Weights of a small GPT-style language model, trained from scratch on English Wikipedia: biases, 7381 steps.
MLP neurons of a small language model. Each row is named by its layer, matrix (down: output weights) and neuron, and shows model dimensions 544-639. Each number is 128 + 24 x the weight over its row's rms, rounded and kept within 0 to 255. Numbers have three digits each.
A block is one neuron, or neurons of one layer that tend to fire together. After each block is what it responds to, as a language model described it from the Wikipedia text at the highest values.

L2.down59:122145138133180102142137123141160165124130090094167097103093153130146076103125157140127095137121122127161139124143149136140103169115118158125145138171111133146136132113179189124180110128126102112162129168104130121089119075116135143153168156100122112167139141113129172095119136114123133165
L2.down459:087131131167082094132158116106148115136112128134146129107110120139153125130125125144103035140120131134128106138123107104132115086180133136132114150124131152126139119139145125110144126123158115147112048128124106112059107155116147148119147191108138154140118108138110064106142114126145124108
L2.down888:122127103156151111140122152133147116076128127183117086169137167144122092163102183149144124129175101148134113156115142132135116114112128108132108114129083114094096128107095146138156083145119091152133151159064122126166123162112124146141128154073116093170153123072127119171138106133141147170
L2.down943:107122143090140131135123088120071164081081126133112084124124106127113145139136126108147098117160094071149149125127103094154111155094139127135140103191116106114115119123132122129117098098113136111152141106144177108149159094121111139138136117094105104110134150132096087171129124122121082126
L2.down1115:162116154106158130145114131131151142132151135135106175110129097087149160163121081070133100105138134135151120130140192127144101109151121147099168153082145095158137145136102144107144112131111128162144151148101119105174137138123185076152142162158101097128133104103140099077107166104140131125
L2.down1297:084111122135167147149099128119104076121134131109119134106148112087085115163127125128108135101125183133138118110123123138099162114097164104116099134131178152137136101139134111120125098110131111092097132099128153114136118148145109125137161182129113133143133125109109119109169156119109127143
L2.down1310:126138121117120145118103089150120108149109143127136136120130073139120156110093119151128131156139167156119115149127106138171155136150105107078127153105114161113110122119171135115183152125194081136147159122150089147099072167084146118112125168068160118144088156097141158144123118071105132119
L2.down1374:099147108108120138107114110119175153156095132125188118126124142132128114127155122128147111199094144093133123104081115102118115155116170062090073157102108139144103134143152118123161142162153115091104124141100169110107076107145120116144120148087117133158115097142100118124140137114129082124
L2.down1675:097063106173102115162153112108147106179169111172136108129104118139118149135154118150073132126111125114115119101111114155082139136149125135116120114137140117119110116093169155054101129172125097145099104119118116092152154143099135123124124132134126136145108114153148125114115137118160093158
L2.down1772:127106116119128090180099115128150153075119141159142129092132109121116143124135094122081170170110097148144144145125114150144085123154108146164100134144137118151121155123115102109129129155134133134112096118147118137147146133143103174159137150125132158095132100133131144124126126119104120124
L2.down1799:161150104151179132150088084138136092136180104137138124131110075086107174136160155117123102120108086103133140127133077157133123104122152126095118126116117171175095090126132163074139137121101116135182166117134112114158152139068118121140097150052136103136114118145113112123125157132101130159
L2.down1955:130113113098143140143157088150147156120149099130104150147148131148137105139154137111140163148152099122175167150166162169099119126155110152082099095124111106128147107136173079126111084092139111162098122128143137132106153136091138081086088168062154153150133114178128158161157157108108152144
L2.down2084:151130124140143120112130155164134123106139093128160126121145118114179087170145126136102137114143152139137139151129116105132060094156125126103150156084116127119115129113104148089125124106146123121157144156141133140126147116107133115127112151115119110098100104113146115145140143113125132100
L2.down2133:129133138179146067121092144158141114140111065104115134128117170118130088104092159145103124155128132154130126112140164087135119126143144159159133108089144137149146140083149164128121083108137106150096142129141110164120124149121137123138093138113155165104124093144091121116133141145133096174
L2.down2166:124134104130144142128112184207127103152111162120116140082167148127136143141123130121089139076154133127113117105075125110143158125108153112114136110144131101115110130159148125134086123073144171113112150121143152105156124114128077167125090118166136149148128107122125141125099141117098137149
L2.down2368:116113141141086126148117125140162145053173177163099141177117145129146091179124108175124140092124118115158090115112101157134137145157124148112055128120092129110147124089189133123140147123100150135123096131136105106125149138123144124160172136078151184154099099175132152140150146161141148157
Final pieces of nouns naming death, injury, disaster, illness or crime, such as wounds, explosion, depression, murder, massacre, poverty, often followed by punctuation or "of".

L4.down2707:120120128125137111101127127167145089133147128158131129084134092143132071071103158145108127112151125124091095095171132154153112118096103137126096167146112120126116088119148117086125069138158153146150136132130103150121147136096136107113115125111169141146102101097147115103127091126099123130
Final piece of an abstract or relational noun, often a suffix like -ation, -ments or -ity, just before "of", "to" or a comma, as in require-ments, prepar-ations, att-itude, Release date.

L2.down161:139181126113085122146171143138119105109114079153098158127144102155148185081137127118118134131129099166162093147141136126100099119191102145143128123117125153120124101091111095132136155132095143110074104133169135159131158153143110111130112129144115116132097074164153091124089130179081134124
L2.down169:154072093137122098110139130115116149146137147139160092109106111139118146083102163192131137137122148081123176160130114172147152127093139137147088144087108116162111138127126140100077107126116111130131125103134112141158162162122169137122136131127111151115143132156097126121119105126123153126
L2.down188:110075133151120146089156126115167165150144094146149114171140182132089128124142134156084106158073114128119132154123124119127108144078160122181110150165106152130094120118133135111123159089120132176145102066108132093165124141167143125126122168163102118184086089126098072103093139102141106137
L2.down234:199145118100130149159100155143150098103118111125133107116129170140149138137122140163142160132113117080109136108133137089121120092108115125134136134097102125149124120179096122134143107115132138099142110155103132061145092161116092166126147134131167164142162097115126111160116117166135172119
L2.down445:132124104148104151097081133153110148121163162127087141143139108128088099140122119100165159133178150130126104136128157127096085115181117145146075114081132130134096122082146129146175153119128120115146108114147128121120161116096168120148164152123136075132132123141155078137137115137086115130
L2.down758:107120144132129114151140126113095090145086117143132131134150141116154128113115128127096161123111152092135118138135089154129114079147130125110152117089128105129135119137153153157110087164136120127146107160102087077136135143151143132098108090143144105147088156105132157132137088155090135162
L2.down807:100121138118102082122132114124179130136128088125099137127159108115130131174118133104087148141158157083137130160144138144153147107142156158138157131115194073110140118164156127114103123111131101145157145179126133134118167116112101124154142096121121150184132126075135090084108153098165078144
L2.down818:164163141180137132079139113104106133145106104096139136085114152109133107152118139143151145132115097148120113150132147140128106123120121130128154153174147117075102143148089094102151079137134114135166132127122127145160140130134150124139163104102154124117108091167149151159107106115155133131
L2.down1384:121146157124124132137121150132133105127152122112138128105084162145149163072093124113128176090112145116117116142140178136131108093109132124134126139148083165140097103082118112137151144145096145109120125130142152132154104146109137106105135186133133145111108137134113121084105142199170117166
L2.down1429:133159094148095114094131160143148089108158111111161097158123178184148143086152161143127098143116126173149125112157114124125180100128159125149125110104108110143123147134113116159156129168151138093133112140107136129107144125123129123109096140110104148115095125133110161130086140092097115106
L2.down1614:128141127106134157146164144160126124173118118100169179133130139091108127150139132116166116106138157104175131136140128150141119117172120137135113140134148103145158123134155134122133126130140131120118098154131163076121119140159117151120169152103063118123096160109099147125160098108087110179
L2.down1902:141137113146104108140124133111133113129100104167093133130120065134076131159152151098134154124128130149127083145132112137106075129121135160099136099105106131140091125129132134122153085128137136112051101125107126124125130113156083110142139079141091110146106124089127138136124111134116117127
L2.down1999:153121170087164140137137127143138183114089092178110156080143116137140131170182108139128108139094142112136138093140139128132131153170125147151112145124147151114130157104140159097153142117143133121146121129088126088134155123155126102133167121128137196100127141148142135105122143145118128149
L2.down2005:143153152127128118172134160113150086162092139103117155186150125123161155104119133154101120154093162082113146138216129099118123132106132115159130117175096102123099162083105161093133125132139098127100117133159141144127142114123126113135149154117141161158136080194107177072102127127150140141
L2.down2356:142122131112144149151147075134096154101160049114120127116113094142140130118123146129158153125124120129088185113139118116114131143120121160133109120147092139151120090161112138120140122151160129134101134122118142124108092177120126127090132149135150120111134072121171110119118122094122150128
L2.down2627:088129163153116111118164110123129190134170139115139178167116102107182125129125108154125105123146155137141156116137110097110088103098141115150114162155114174130123109125181111137131107163103147128104169103135168111117141122150118123082124114095155144143159116102175151121122125152119117128
Middle digits of multi-digit numbers, mostly the second zero after a thousands comma, as in 12,000, 50,000, 4,000; weaker on commas and quantifiers like most or some.

L3.down323:116111163138148105132169129116142124122102103109148133155131128144118100154079132118112130156131135076138120116132116131151093113176138130131134072131120115131176150126158119149161100149097105146089127114118190149143120124135117142083109164144137086143082062117135116139117140125124125121
L3.down861:144110093145118098121190140143104086124087142126136139112138150130172105111144162118105163118118109168081079102198113109123154170134149149117107120126098163122127130138151162128167147135157133115094118141116107132149165123071151082140137156131121118143138129142109112070133112100100145137
L3.down2254:128086111123143157099159116163133106120121180140133119165135105144148116078127115113158116137110096136142127117159188141141141116126116096063105165109121122158179114151097141149080142128147126126121166100151137141099127085128173150140121122177101145162157151114147109121110121135106142107
L3.down3023:092104107130128109141149080126132134133112115165116098109132134149184129110125140118110120140100161105128152134104141142119115115151115150108130128139097152076134127151174145113137134125092148139082140170154122143131185152141188100141158136126165126125067150132112102132132138150172099169
Final suffix pieces that complete abstract or process nouns, often after "the" and before "of", such as remov-al, separ-ation, dest-ruction, inflamm-ation.

L4.down2757:136166132161131129139130121097144110111127142152113155160104145147155126163125174064135185138162136143096148119111148145181100117154144103137113121089119189182133131124195128145130158117139166145103115157128139125122123103136117141089141149098127123113179133136080122096124133090175134143
Middle digits right after the thousands comma in numbers like 2,1[0]6, 1,7[0]0 and 14,3[2]3; weaker on commas, table pipes and line breaks.

L4.down2502:106146142097123153147107118114180153124108133131119127145104144107144117100132117151083107139180156129114139131130143145137115134123077109134086134132151117144118122133152095139120089143110101141113143176099165096118085138067117116129118132167112125158105115129165148127161093091138119154
Word pieces and short words inside concrete physical descriptions of materials, dimensions and layouts, such as pl-aster, wood-en, three-bay, meters deep.

L4.down2662:143134124132155143133123169149151160141099128130116135108094155138135087089153127125114166126123180125164137116109103161119156096139136175111100131128142122145132119086094111131110096117109121145152110158125117154165100139148075157130165123135146061116136127132135130116145124125150116095
Tokens just before a person's role or nationality in biographical descriptions, such as "is a", "Irish professional", "Colombian", before footballer.

L3.down765:092096092105140161144162120134143117117097110148146137086149159108141148137099122150140106129146141158076114133179139122119170167111169094092118119139120131107126128117110096110120147108132121115113124091130153147115122160131140133155132148129116118102145079144110175158160124157122110122
L3.down1325:119104142116155134106128119111118150134123156099125092130089123152089145126141122117137097144092132140094141079123145124130130134126107123129164157112168121140114169123128153118077130122166153143123194121165108121113113106112096130144131153119132136136149168107113135121135160176109195084
L3.down1549:171082140143147158115137185162164177115142124106157167149147129112127096137217154133140131149146174115139108111136102131142158139135138103092078119122119151097163160139097085152113190129171102161169102123151172146138084131153104155107143181140138130104125144116148157134098167115124143111
L3.down1655:092040137116134140126120147144106161142120102123146097100122109157121107114113115131136126157127141142158147129129139152157179166130132160130115150146167128094142120138143150132092121129134106106127120138125120144189165134111151209083126154184113123104127114156132135127128151090137146096
The line break right after a "= Title =" article heading, mostly biographies just after an infobox, before a short description like "Spanish footballer".

L2.down211:135139105097155143071133134106123140127121125173139094070137149205134154123105119073115120077145145090157094121117144131125141070098149134143113158129151079116085152128163160129143079110107068115141118097071140136153150099128150095133105142148152139086085114099107160120115158124130134138
L2.down231:111137135109129121197131131106091115123129138139126163149098141152157173159143097107140141142079096132136078113128122121116094105162109058151113130115121119134119100094114113152088165104154122067091178133113150138091123144125161132104166172077136132112154107144176160171142133113120150121
L2.down793:140116131124141160127077118107082126120145133132074147141107076125137136085099135115174112143172129120164154134107142134111109155119185114074128124134170130142131158114163096173152130099121172162153095145115131131159135134108121101105107127140143087087145105132129096122145125101093143103
L2.down1222:138126102117121093101113108122169103133166156129117119132101138132174102096118110124151129115150141113146140117121113118131142130169125138132148203098158116126118109110100124098122118119160091136094146152139192129139131107146130104169111138099137149117125180107132118111103143151139116188
L2.down1278:106123121120096111137154100117127136103144149072114119117118157140135159106080163130149139140147131118130145097120118123128132139080123129104176167124123142161117084156152131158104133140128094154127154114156119123176116137165150107107102114126120132153114159123133125131096092120154133182
L2.down1318:082134105157132139119084144146139109104129110124089116123143131122134098077131171128114107115099081125126110146152134119142153104072091096150139159106078156132142137145114121142133154139156141160099138128178138177098095094137111154120135110126101150139146102143128116163162092123157127110
L2.down1379:106145123081140143133146121133086197132141126179132153144172163128124170119114106116137083083137116097151151093112154126116132112161138134135150085129079102122096121113135139105125114089136140137118094125089130153153201130109157180112135083113106119171149108090160092110137087150103131130
L2.down1865:127126150098137149155135145142106165080107112121160144115078098138085118168091124164133131140120122105145130131124123113144174147152117086092140120081120106131142091107082074125128145128128140101133115124100098112107113103122126128155113116093112160126145139089159123114154132111123118102
L2.down1901:129124085130151152147059155143152130096131150117108100144136130130124107131090147143101090143123133112131140131152153132152116119152128110135104131133110101144134099101132138153117114102129082125135114141119124123103149161114109169187160159129085138137112120114151113093133127144068140188
L2.down2090:104134171114166178133103150094154146138077154204116129130110164098100155094125119085115126122150117138103131107059127082109115127112115095128137113088102154157167114165073113083111105146172126088132137148135088128118176137127108154138145135114134118134162134117108119134140135131155079105
L2.down2236:136109116118120154113093140092129097090123130118112140119122115191124111100114167135123139135151142087138161156163128142135108138120188141105123117133125120156109101102153123124143106107137129160108120130105127159110105140160140086086144103140150133121118119121126113158141093144148124120
L2.down2917:140120138099133099122108107113133129095147144095139151154138137133106102126117150083152088114129140118121125131065092138133120135145132102135102152133078150103119110128106145146136110163140171124158127131121115128145169112080137156172108160127109144119139085123137162141114161126142161104
L2.down2928:115124135138119124166092147107112127133147125135107131086129085139124124117125160097120099107152129133150130144136073108082101129121108153100120119185079128164145150127163104137128125114121142153136103138130160108078102122123059142123107128125134125169125091129107132101167102123141116107
L2.down2946:122130109073124080115106089143098108072118079137110116135102162094104108095128181128097116122121105123145145146132112129129125145150111122120092133132123140139121113102131118168176130148146101125104108151084187121144092134100174137103148138108115125115142165118160123126103175113121155087
L2.down3042:119101105116128142117101152159138125141134104087126123132151116142118139117137102126165126128120144060118089142118140105114167095135134103149123141099152136139162153139080161095176145127106149133132137109121166112138107155107131107138104105120147108151146151162159113118119147134103117073
L2.down3070:089103106084127136153101117153167102108130112090146093158153121115106109110170160129171140113155091149075176084122147061156099142177150150075112088122124117150103106093114131117100138136168112129094106152154119143146118123081081151130132155145139096098100132142189141157140131124138123118
Words or word-endings naming a field, medium or group, mostly film and movies (filmmaking, movies, television), plus nationality endings (Serbian, Hindi) and sport names (volleyball, tennis).

L4.down2203:147098149078132121138139168097118101121150114117146117162094118135056117152160194143157143121173106108080132112147131111116126195144128106139154140136115164107101097109072112135145155130125136171144137108109112137089167163114150158154111110137101144135135120119162108109118168148138150156
Final word pieces that complete an adjective before its noun, such as German-ic, Egypt-ian, Pakist-ani, celest-ial, catalyz-ed, plus whole nationality adjectives like French, American.

L2.down216:128133133108149106102087114140120141147098127139142112172096105125149114133095112095128141140131108135111091165100089097135086136106119146133121102124139153123124179106141147144109130136167143124128127097095134130126118094092129155141155102110109091176102111120120121144136111113101106085
L2.down481:138171129114116102159119125144092134124062138144132152114137144119125127099099118152139130075117109100148135157094133128105124138107060060183144132128077148155121144127123135139164127100134136127104156104121138114123141091107128132135077128141169074129120158119130153145089144085078135076
L2.down484:154138083084142095182122115114128148166119121136163086133138114141134105096114153103127125197140119094137140128119172134155080128129123101064128096116147114106107121127151114103121093147169138107150142124140135092119113123137110108156115067138104137124094111160148120182104111119094145110
L2.down524:091145127141153121139131127122153111152107168166112107146145178120162137101153116137112133180141152166144131156122155118096167150127077128107112144159168130160132155120131053087105128095164102095155122143127108146130135123091141123086143116179103107165160147119131140094106145091098108113
L2.down557:114161143152097119154122153160129129165096130147100146156145112075145170153142105107102136139118116143113125132135115111162166140104088105135078142156120095140086124125117167130147142103140132119141090135122144109151109160103184123141134174125111164139109130179155136149139085116177145074
L2.down574:139130108123123119131117139153108114180106114138098133173156125105102094110181155130088166145139099142143103136136166125114165160106135072129173173094184056148133117126139138128142125110117139158150147142128134127115116125146157108134121120137080145147098131109125144114120149119114140148
L2.down835:141149119147151139170138089160179127138112125125160123149153129137136128092139116151145124078113153136141090114115105127105144139189090127130115103118165129093084151137134136132112145138144104121142104091126146103120135092111128144086100129131149161135129155156136116142135118133112171114
L2.down1020:123106102154155146135141156147107120156127137111081163131169153126144136144104137109131110099143121108146116067162114125128118139121137158150113149078118104160111123150116110138114106111135115137138079088073154096144089156131166152122111106125101152111130151140116171129155109129155126094
L2.down1042:114124138089156101114080144127142132124115163161065146148129124131115104098147160120117148117122148107137094130095139118161151097148092160167081116141144131136100140105158154137152126151161159153108119116121111182121079120156135093148158077146139097143111096108120132141154120155158131101
L2.down1176:125165132091088137091089108121144144089099101126169179118160120152080078163144139145123187104139080124119102108107149132123167181149164144165123102122134113170113144141154163106127114104148113123133106153143122180140148133142126119134144143132132093117118125112110135103134117159132122115
L2.down1741:117107079143132099090144102112129141131172118097120115093167159113116142128088118143155100129129100111156124119155166141072151096117134090127119166120150128133158171127125150132122147154126141152121078171156101150126129183107137114116073142088131140070155129141139093124147109111119098128
L2.down1851:136110123127083136186123155121182127140158129096106100208154111128127121109176132132099154127130117075141126121138192172105104154114103112101144135096099098120132129134130094113155122157129080118148121102135147109141142178154126147102119126105103148121160125157142157123145116152139118074
L2.down2045:109136126126108141139086200115108148109127158140117094179096142149102114132142094125135114157140123116173129117155091136132137114087105120094110142120134115157124110156161140130089130108134157109124140089108135149144121123153100142122089177115115144126099141114140150104121135111151172123
L2.down2156:126138122108139137119136120131136115127095147094110139150132116141139162117151128130138134098163112130123122150142095120152166106105153088156093123155152131133104129190105122105122122111155118126149111108132142137140140104149131132118163162162128135135127160108134140129127144151094135149
L2.down3035:131162110141131106162107156164130131107101133054148131151147122109100093148102152152135112137082163138116122088123072127128133159144077136125144147129165113144099101158111113183110149108118104120145129112130170120143091098148140142091136145123086150119167162166137173103110132096113122151
L2.down3071:106110100163150099078111131165178166148096106121113137132123139097152109105130113146112158111132127164109119134165105122111140159096127122103108149102084129151112147140160153156109147092131109138136133151081130149132136120117134121137091133150137129130127149091143096139164150148111124107
Color words or word pieces completing a color, often inside longer words or names: black-ish, g-rey, Bl-ue, red-dish, Blackpool, Silver, Green; occasionally other short word pieces.

L3.down2190:137127123132079126141163170178114146117093108156071147151110153116114108122144116168089116151146140151117083132088134134124109130139101134135119119102138128151157118093052181080101083113111146134131109129136180122118156127141153127083153162159110135128143135107120146171139125112130114075
L3.down2376:121124118083115146115045154192144148082078115137103124160098102147150135104103106154144127120128104088146147123110163153163100148133153108080142143108139132148143116110134125146161150107191107122145177162127173120149125146124120097117138115160133149104098143148143147161131121109091106145
L3.down2395:142152128150121141122107116115163143164123132130158156138161164158137136132148138129121128096133113141141145122164121154138166157164136148131137149154097145102102119142128094129130121121105133110126158134124139159152106181151131122146154133106096156121142127106084125084144148099083121141
L3.down2639:139109128148120078099077128119119122105136132093088167107058108180137156100141112133138082156103143102129112075130149097088101145089133125116115175078173114087138152128084121135147132123126135131141085143195093139125172130167099125111139114140125128149146087132060122156142106110159131136
Fires on "film" and related media or entertainment nouns used as modifiers or categories, e.g. film executive, Filmfare, television series, video clip, festival.

L3.down365:074165100124132162098134171127138156163155116161101105148152113155128124151132088135147105120074132144114120146131087126127122116120112140113106204152105100120083146120134134093110128143167112141125131131107136141097112175169161112145099155158127134141078127153154133092200096138104117107
L3.down762:117139107117146172073130133130139133110095128118134102141144157120075132167099139096162078148148094119150137142110131126107139109152129119124136109129164138179116153141141130139168155109111145150138098136152192100120092132147126105091137087129131146137097114096158135120133120142132131086
L3.down850:148085187125145198099130118088142112107149121150097140133088111125138117137161143140124085123101134156087121102150147114167135167109128127119092160108146086133137092118137165137138138104133141113116092116093109120169155115128151147163163126162139133105119162176151155132156119111109126088
L3.down1143:151180080151119127152129138130119094118145176138112145155143134099136141151125094113156105147138137143113143127103115160104109139143121106136129157134136144135123131155113125112114144139166124122151146104110138146130100145136145168148083109139146129134147141128133131119142092107131137111
Closing pieces of words split into subword tokens, such as wings, bugle, maple, wedge, thunderbird, creamery; also ")" closing a parenthesis before a table pipe.

L4.down1627:116158095095091095135168078156159152126115113160170143169087133122149076119126113130120163183106153121104074084152104129181116120153129116138074095177100135128108078125149109108144130141139137100142130124085121118202134113130130125094127181139118137163120130106127137132144151165081115102
Nouns naming events or periods, often after the, such as end, events, destruction, recession, pandemic; also final digits and commas in dates.

L3.down749:103122182140121109115137118151102164149153119155102135062122168175121111117125097152093131152164109130162103145073154172118161117173094132130110126085083125114148114106141131126102114142126169158167187073159103129130121155131150126113082097126129102156127131106136109128105080128125119117
L3.down982:112133131159146121129148101138169168155110127127140131137130106122137123125105175148101138114138175083163132122143157117140104145117097168128089140134183131135141113123122134094095111108137139147115155129119113102131087144085157130141129123130121133121135101114121138080083128137111119141
L3.down2660:119152152129127111102102151137129153139123132114178137124113124131107100111100164139100129135092138124104122108117151154099159181127137128121175134172087120143126118105111149152166126135130164159164114120110131156154123112149131118128121133140141105085138123129146187144124181169153109115
L3.down2707:169137093131107132101155148140159142130110161152102097097110105099189120127092156122131172148148103145135167152165117101126135167177164153126116137112126125137121151133089147116143116068145145134098100215124121130175127143110124102156097156108129137183128106099129088132130123088099126115
Final pieces or whole words of verbs and nouns of movement or change, e.g. sw-itch, ret-reat, fell, rose, expl-os-ion, drif-ted.

L2.down147:149124109130131122107120127132130116126139108132116126117142134133110125147138110106114116121126075107138146145162148141113171124130122131148116153126135153138122111121103102117120124115124111152159156157119164175098159110145114123128117150132147124119103133141150157138083107108122180135
L2.down249:115115109121133148142186121188157102141137127111139163143116142135131078141109127161105149066135126121125146108135102115135153095143131118119105115115124144136143129099109150113109102117146091137173139144113131147128141180123186145119129132133181144126125104122166094165157083147126125070
L2.down619:158126087146103096166161136151158139147077208144106162134085128115100113137128134105088125105134134103136145089139090137106166157105127151105104119094162130130119133143155126109167115115165134116122136132133158175139080145141086153129120170144132081158148142146161159122122145150120140115
L2.down652:167128077161160129105133151174116106121109125181133143115173148146165110142162133134122121159130117131069150085118149091128095129111119149098174110132110152146085112113103126128132120114155150129144116119130135104130102078106143143110198137133159140137141134163124101095156112145139106090
L2.down654:133082121154163113080149126161135131146126162113146164121127074146153131113130169116109103111116134144143159075140121105156125109142119072147119120107145105113114135162099109143150138137130180138099121121156143141095185145107116135145113105053128103151135141120132109091168172110116112066
L2.down840:107133097126139077104129094128152173109156150113152157114146130121090114133156148153171131163129144139091124082161160112161103173128086137148126155128155143127132126146119114164103112080108140160127110144114125159174171129133137125074078117161130150106110147113184125121092064102174103116
L2.down877:129095103166137090155108131137144118173125126169136099091138105137139126099101153106136070183106093132134069117130157128121114169084174101088129126135124145133140148143135115101159147126117110131122140092074128151146112124133121090109114153110074116090127118111149139111123144151117154108
L2.down1024:128106136137132147094141127124200110159100124101129114131153130158145129095101127144131137150166161145156114105135112095139140141146139169079135103135094161136120137182102147133113137131134144144154186142078141114130138154115125097165120125108108112114145100118134118116132166130115145104
L2.down1041:119118146145076134163169161161158150157112187138125129155108112117101103100095129141124168087143191129112076130134123131105149115095120151107109107089124140132134136113129151119106136093147140122144089112129118167130151107093099157153126125081131076156168112115141166134142095111120071166
L2.down1239:136116097138144130151160131173120118172104164143170106123156117110113100124109140154113149080114119108137150094139144159149107138089085102156134141121124146135151114095164094136126169200152137159155071128130129119092172075163150155187099139118111149109184130140172150119110132127132145147
L2.down1727:103097095139096109107135171168129081121104150123142148114127112147127118115121185152127157102140141139113145130184148078130085174137084135084123096120093168095146135144175156150096120114131075097103125137117097125113162141133150128117182136093152071149128132094157120077126110104111100156
L2.down1746:155067132068133164135132141136112109135120121048151113096101121139091160111158071126140118104160125104123147113111092139162167125117114158137129101095156124132083100098136132065133109117116172139136135151189116141101168105119132136154124129132144122159111162095141120166118123133069100147
L2.down2445:147124122146144126141148096190141102090125150116173134143104115127145125106141141137105116122120138107097120118150099157140117111058140114121180124130101132106145136118157164177143149127114107141143135099134131120124167157148133152123133105119110117091185202138142147128121109137127101143
L2.down2800:101113152121132136150141137113132139147108103129072105135152097123133094169179114172150151130132126103143096132101117106127124157117105123107151139131119135092125178165120121132098115120155148125150120150178135138102136107123099133097098128112136133116125122113118120105146167117125174163
L2.down2803:123121108148117122130136145131108119148156155143106143105147099124170169120115159120107100131146137155130123096124165103099099147139114137148123126145137149117165157112127143138108119144134121110111109124099156117131110119126133106111179122089149112178138150112153106131157087073121137143
L2.down2998:106080123177139125118136124141120110175108167134096156143144057110134132149111124102099108117116179156151133108141151143136108144106137144117079095147119181131108124150099156171091134126176112131144128119101186148110119147140101171111102180110123110166099118112129095082105097126104169128
Suffix pieces that finish abstract nouns, such as -ion, -ation, -ity, -ment, plus whole abstract nouns like position, period, name, usually followed by "of" or punctuation.

L3.down525:100114127125118136098121112166111169149167195140142116112146110109081147168124105083125170136128102138143115144117100116128129104095121121151059134159103115159096094182106114102132132133080115146133133099124183188197117088095131130126152126121141148119140127145132130126088115128130144138
L3.down545:120167096098159154126169117127123099133125124132133152144122143134167117114115139082123131131104087173107139148143145148157119130134134125124139103114173142129166157130110147131132093145141170134127095112102161093146103113129122126106113116143106123112088069145147126088097166167161148122
L3.down1004:146108157168094133134120131086106158077145114127102130118144139124119105136108163115128092153149119089162152159128098178112158072141129084178158120119134101134122165135106153115108149133124140131122084121072139110126170110139140158161151176123101109142127131096135138145130150127143119120
L3.down1631:104119169123115109125169152125079140062124132166109145162113125135112107134111126104148149164143102113148141133128149142145112130188110118126098092129109133089127175137117156110151134116123153136162129151123105147128155115141102134139125108156126117118100144175102129124146121120142115104
Middle digits of comma-grouped numbers such as counts of people, tickets or spectators (15,000, 11,347), sometimes inner pieces of long split words.